config.toml
beta2 = 0.98
batch_tokens = 8192
train_tokens = 102800000
MLP neurons of a small language model. Each row is named by its layer, matrix (gate and up: input weights) and neuron, and shows model dimensions 32-159. Each number is 128 + 32 x the weight over its row's rms, rounded and kept within 0 to 255. A neuron's up and down rows have the sign that makes its largest values positive.
Before each neuron's rows, "fires on" lists the tokens most often at its 100 highest values on Wikipedia text that the model never trained on.

fires on: ".", "\""
L8.gate585 [111  95 132 170 117  93  60 140  69 107  75  88 115 182 169 147 144 160 204 114 143 130 131  86 100 128 129 149 141  81 143 140 118 119 171 119 165 141 127 181 146 128 172  85 198 207 122 111 133 153 149 123 144 101 145 134  49  95 136 108 186 177 166  46 114 137 147 103 149 160 186  77 188 139 167 124 127  98 115 131 195  63 148 132 196 166 120 103 123 109 126 149 124 114 154 135 142 144  94 126 151 103 119 151  70 110 147 169 151 141 120 120 158  79 151 109 135 177 161 101 188 148 127 124 147  82 128  93]
L8.up585 [ 96 161 198  21 109  58 128 105 138 117 162 183 121 139 141 114 123  55  89 122 137 115 192 133 146 144  88 104 161 146 139 104 136 170 158 133 134 122 130 151 102 109 135 112 137  79 145 114 151 135 101 125  70 107 113 130 107  91 114  79 115  87 122 132 187 124 131 158 147  94 151 102 106 131  56 140  97 163 149 132  88  75  87 120 102 150 109 108 108 131 135 162 110 150 107 146 110 137 120 166 156 203 105 110 143 189 123 178 166 145 125 133 164 136 173 174  91 148 102  98 141 129  79 171 156 118 124  98]

fires on: "\"", "y", " that", "ough", " \"", " but"
L8.gate78 [ 92 143 167 142  77 128  99 131 105 121 104 108 162 135 138 124 135 128 157 150 124 114 177  91 149 101  87 116 104 170 147 101  82 113 142  94  61 107 172 159 122  53 170  88 150  89  78 136  64 159 158 162 112 100 112 192 100 121 109 113  96 183 203  62  92  84  89 106 122 185 100 123 162 132  97 133 114  50 115 175 145 108 156 175 161 141 110 126 164 155  96 133  92 165 128  86  95 156 131 183 169 162  71 129 153 156  91 138 136 138 115 194 137 114 148 123 157 144 130 129 164 126 107 125 120  66  99 120]
L8.up78 [136  86 105 140  94  98 125 128 112  83 145 141 116  82 185 112 195 155 172 100 154 130  85  94 147 111 163 141  48 134 129 142 145  74 210 125  68 191 114 155  75 100 159 111 147 127 162 101  91 204  96 120 134 176 111 144 110  88 119 134 182 119 191  83  92 116 156  98 117 127  97  80 129 167 112 135 105 115 128 124 106 135 121 117 178 121  75 157 114 149  49 191 114 111 110  95 111  90 125 131 132 169  67 134  84 119  91 100 173 126 116 117  96 144 168 139 128  99 125 175 150 131 147 169 106 105 131 132]

fires on: " had", " Ro", " has"
L9.gate231 [127  89 153 122 127 129 120  78 194 122  95 145 117 179 131  98 100 175 137 175 145 138 130 160 133 142 136 150 180  82 129  18  91  83 155 126  89  86 151  53  96 155 117 138  96 119  94 125 141 152 133  88 132 105 173 158 119 101 151  83 128 104 136 132 152  94  85 138 132  53 100 100  95 176 115 174  68 180 142  77 200 122 128  93 146  99  92 118 139  65 109 174 124 172 134 147 118 165 116 117 116 154 160 113 148 148 170  97  90 114 190 132 174 118 159  72 158 103 123  83  81 169 105 104 173 110 106 111]
L9.up231 [166 129 138 114 100 141 101 110 164 177 127  68 140 126 141 184  93 148  97 141 153 141 124 145 154 164 126 140 171 121  86 139 130 157  81  83 141 123 125  79 116 132 153  75 142  89 156 166 142  47 136 131 134 151 119 113 149 170  73 154 180 153 157 131  92 163 115 184 116  96 178  83 169 121 111 104  90 132 115 158 167 110 139 163 129 119 132 124 128 105 124 120 112 107 110 119 174 158 158  98  96 169 168 191 142 127 114 110 146 134  75  59 163 160  53 110 143  55 151 163 104 156 152 118  76 205 177 148]

fires on: "o", "ho", "i", " Ro", " |", "ci"
L9.gate400 [ 93 107 161 131 123 163  72 143 157 128  95  85 165 140 115  93 130 143 103 123 137 195 179  94 131 149 167 170 142 139 103 139  67 139 124  58 109  75 112 119 118 139 168 114  97 113  91 139 114 150 174 132  82  96  82 145  94 105  95  56 100 115 111 102 119 156 100  99 134  72  92 128  94 145  99  95 108 124 113  95 160 109 151 155 171  86  79  87 130 120 117 174  94 114 149  79 126 164 115 128 133 109 160 109 164 129 142 147 141 111 112 199 230 126 152  65 149 156  76  68 145 144 117 185 125  90  71 156]
L9.up400 [101 109 118 142 132 174 132 185 100 126 114 114  97 141 132 143  95 163  82 110 157 103  92 117 130 133 138 127 148 175 112 131 106 167 110 125 153 121 153  52 172 128 128 112 131 108 186 177 175  83 143 120 137 136  91 110 149 150 134 119 118 111 100 107  60 151  74  83 163  50  97 149 138 133 117 135 131 116 109  77 114  84 133 116 131  62 116 122  86 123  99 116 112 147 149 132 153 150 141 113  77 120  87  93 117  85  81  80 152 116  87  96 140 215 112  82  90 202 124  90 148 137 189 184 133 142 106 128]

fires on: ".", ")", "+", ",", "T"
L9.gate264 [153 168 174  85  89 164 133 157 141 119 154  79 133 139 102 116 148 165  96 150 125 119 150 111 111 147 104 121 154  78 131  85 131 135 111 101  95 136  78 124  93  93 187 118 202 148 172 160  74 171 119 110 128 122  88  88  78 118 155 142 106 146 117 110  91 131 108 132  53 108  92  78 149 136 182  94 138 154 139 103 144 169 133  98 161 118 182 109 110 123  81  81 202 127 170 115 155 103 134 130 107 163 163 139 174  84 120 141 103 107 123 153 151 101  79  53 164  93 103 122 133 122 131 115 138 157  73  88]
L9.up264 [152 163 186 103 105 162 188 132 131 128 169  92  74 171 130  98 196 113  89 188 155 140 128 136 131 122 110 134 172  76 139 109 142 105  95  73 148 142  74 121 128 131 141  80 165 170 188 123 169 118  79  86 124 133 131 150  83  89  88 142 162  95 178 102  81  79 160 161  95 181 154 198 117 124 164 147  83 125 184  85 148  92  97 106 140 185 154 146 119 141  88 127 164 125 143 128 104 139 185 166 126 135  90 161 115 108 140 161 143 164  52 132 118 135 136  90 161 176 134 100 130 135 169 136 143 144 128  97]

fires on: " ", "\"", "S", ".", "es"
L9.gate595 [ 96  90 178  90 117 113 112 171  92  91 112 123 128 140 161 113 188  70 158 160  83 134 113 122 143 176 161 111  80  97 136 110 130 133 167 156 143 127  94 110 146 102 163 161 203 160 107 158 103 140  86 162 133 113 115 154 119 129 172 101 152 109 146 112 107  96 128  99 147 139 106 110 131 164 115  50 176 152  68 106 123  93 145 155 156 176 110 171 118  99 113 138 103  95 188 130 106 182 127  92 151 179  76 142  40 182 115 132 119 191  92  74 131  51 122 145 112 200 145 126 185  86 118 133  96 116 174 140]
L9.up595 [123 160  77 152  79  78 127 116 134 110 122 139 159 140 149 169 134 143 180  99 152 171 104  85 137 129 175 147 119 185 120 174 123 104 114 104 173 104 193 121 132 105  99  80  94 119 111  83 145 197 116 141  70 150 100 123 177 119 113  82 141 117 163 140 131  89 127 182  95 125 176  84 107 164 102 102  85  91 156 126  85 149 104 112 167 197 140 112 181  99 128 142  94 101 127 154 148 146 182 121 138 147 103 111  34  79 111  99 133  97 101 128 123 175 107 151 110 147 182 133 131 128 141 150 104 159  82 107]

fires on: " so", " So", "o"
L10.gate509 [143 103 168 143  97 137 146 151  98 187 164 124 110 165 199 150 116 177 185 136 154 120 144 141 181  68 115 122  97 184 145  64  93 166  91 109 132 128 103 148 137  92 149 148 113 104 124 154 141 137 168 145  54 152 125 192 154 104 124  57  86 145  79 110 132  92 161 115 111 145  72 135 130 175 131 121 167  92 112  98 125 142 121 141 144 123  93 131  97 133 120  85  64 102 111 143 130 138 119 129  82 106  91 158 145 139 174 126  95  89 102 126 107  99 122 104 171 166  98 141 167 129 132 149  45  91 134 128]
L10.up509 [118 120 117 121 131 127  74  95 132  82 108 120  62 134 134 170 133 109  87  91 105 153 166  98 144 134 182 112 124 199 155  75 123 145  95  97 121 203 157 115 152 104 111  59 142 127 119  82  94 136 140 100  66 148 130  91 149  77 120 141 118 110 167 140  72 132  45 146  70 163 113 125  99 106 197 170 164 101 125  81 112 115 174 115 167 106  83 189 132  94 115 122 188  66 102 173 170 126 116 182 141 123 146 167 145 150 129 114 108 145  78 153 132 114 154 107 111  95 140  87 170 179 111 139  70 115  95 137]

fires on: "p", "vi", "now", "op", "at"
L7.gate237 [ 68 162 207 154  81 102 155  89  64 144 124 154 107 176  95 131 202  96 147 136 100 106 191  99 138 131 124 141  94 155 158  91 113 128 121 131 105  93 164  95 151  87 115 129 135 113 236 122 103 153 150 102  84 170 147 124 168 136 132 119 118 122 114 103 149 142 143 104 186 151 136 134 143 158 112 155 133 106 126 144  78 111  99 126 125  74 154 120 131 161 151 184 135 167 124 153 181 142 127 145 139 128 175 122 116 192 145 171 121 104  87 105 101  80 145  74 172 160 128  95  83 106  69  71 113 133 144 180]
L7.up237 [152 144 116 191  87 167 144 123  76 111 189 148 125 125 113 135  78 128 146 144 100  83 108 134 135 182 113  68 130 117 168 160 111  81 127  83 175 156  79  60  88  70 133 140 127  97 184 151 109 113 156 167 128 146  74 146  95 118 170 167 153 148 176 134 126 127 200 138 103 131 124 201  99 179 118 186 118  91 165 126 133 194 140 111 132 115 198 110 135 146 144 157 100  84 169 113  88  96 166  65  98  46 122 115 125  93  79 144 115 130 109 170 113 139 133 131  87 160 144 156 116 121 148 104  88 135 137 129]

fires on: " ", " by", "born", " (", " at", "d"
L9.gate284 [116 127 167 123 105 120 107  93 128 142 158 102 218 165 161  80  81 192 169  67 121 106 109 156 112  89 128 152 131  95 109 135 117 134 118 112 117  75  93 109 148 134 143 104 164  97 108 213 105 132 142 131 119 128 114 146 146  93 145 103 140 134 129 164 100  97 145 141 145 136 200 139 164 158 140 126 139  50 122 150 113  80 206 137 105  89 197 132 142 111 144 148 107 133 147  97  51 135 138 165 123  99 133 159  73 196 135 187  85 134 149 117  91 136 165 145  85  96 137 114 103 127  73 122  81 184 103 136]
L9.up284 [162 135 118 137 105 179 137 159 110 135 145  69 151  63 129 180  95  70 114 149 180 164 171 142  84  53 140  99  64 156 130 149 147 158 147 153 117 194 155 104 151  99  94  49  90 161 127  53 140 137 127 133 162 179 159 134 115 149 108  55 138 154 119 109 173  89 130 159 126 176 119 130 180 119 142  68 116 120  79 119 156 113 136 121 124 112  90 142 134 167 141 104 114 124 131 210 116 127 169 120 147 126  98 179  86  88 130 103 160  99 178 128 167 132 101  86 174 158 123  94 139 120 106 155 126 115 149 128]

fires on: "\"", ".", ")", "”"
L8.gate267 [111 106 133 128 151  77 125 101 150 144 145 139 106 166 137 109 219 119 193  69 105 129 157  94 193 110 120 110  93  87 113 148  98 136 212  94  98 127 136 102 143 140 133  88 129  73 140 171 123 160 139 141  95 112 102 114  95 142  92  80 133 149 111  63 132 128 107 103  95 138 128 109 131 157 127 124  99  78 136  77 187  95  73 110 113 141 122 129 143 116 135 151  73 122 120  79 104 159 106 167 178 217 118 143  95 175 148 179 165 125 116 145 183 129 112 124 123 200  85 139 165 143  86 155  99 157 144  99]
L8.up267 [152 142 113 121 118  61  52 108 117 195 112 115 113 144 133 113 183 138 186  77 180 105 170  75 131 136 153 117 137 137 144  98  62 138 142 100 106 114 106 140 103 163 123 111 132  70 169 112 180 138  87 131 134 129 145 147  31 114 131 194 137 105 214  82  81  63 100 127 140 144 150 109 115 109 141 134  66 141 109 150  66  62 151  91 147 119 112 138 136 109 159 111 120 116 158 127 129 135  78 159 158 166 120 144 139 115 142 107 174 132 128 121 131 155 154  97 119 164 156 116 146 176 140 113  95  98 120 129]

fires on: " Ro", " E", " In"
L8.gate564 [120 143 229 116 152 141  86  92 136 130 169 131 102 141 153  98 116  98 145 174 104 116 194  91 122 142 144 157 151 126 165 127 194 153  88  85 158  89 166 106 112  91 230 122 105 161 169 186 175  93 160  72 119 140  88 132 101 101 126 156 107  83 147 126 149 103 120 153 191 111 134  39 128  92 121 157 158  97  86 130 135 109 184  91 157 133 161 106 135 166 139 136 113 172 139  82 137 163 132 126 143 145 188 133 210 150 139 129  70 130 111 140 137 133  91  83 156 166 147  65 124 133 120 121 140  82 166  98]
L8.up564 [153  93  98 169 131 152  69 118 134 128 120 136 200 149 153 109 179 160  73 179 138 129 146 131 152 128 104 165 158  95 119 107 167 121 138 141 159 117 135 110 139 180 104 158 102 126 164 158 164  83  84 151  74 128  98 162 132 117 104 148  72 118 104 133 120 144 152 157 110  82 170  93 135  86  69 142  98 159 139  78 160 144 118 104 146  92 152 116 132 119 164  97 126 181 131 119 185 223 148 123 160 104 129 130 141 112 142 123 153 137  87  97 177 202  94  98 145 133 127 114  79 157 101 127 152 128 179  83]

fires on: ".", "\""
L10.gate393 [126 133 145 133  84 134  75 144 117 162 154 111 103 197 139 129 126 100 176 146 123 120 144  51 122 119 138 143  97 124 143 132 106 145 108 100 115 158 116 122 145 116 176 111 194 115 157 143 119 196  71 109 154  81  72 139 151 126 157 137 132 141 123  59  68 127 145 120  92 120 143  74 118 121  73 133  95 118 132  86 145 119 113 106 181 215 136 128  83  46  86  87 133 110 174 146  77 174 100 156 139 175  94  66 109 155 109 169 161 111 105 111 166 126  76  70 176 208 126 108 125 115 165 143 144 132 177  89]
L10.up393 [133  99 174 145 101 101 113 130 101 168 149 149  92 124 107 114 172  83 119 112 142 117 170 124 133 123 137 159 120 105 172 156 153  82 168  91 128 157 170 121 147  89 133  64 169  95 158 193 103 138 122 127  74 103 126  99  51  77 133 115 171 156 106  81 125 101 142 140 163 140 140  98 166 157 113 114  84 139 174 114 122 130 111 106 167 191 123 155 135 178 114 161  89 132 127 153  78 126 107 120 145  95  98 154 104 162  78 102 101 170 139 107 135 127 135 108 120  67 182 176 167  82 105 161 154  39 143  69]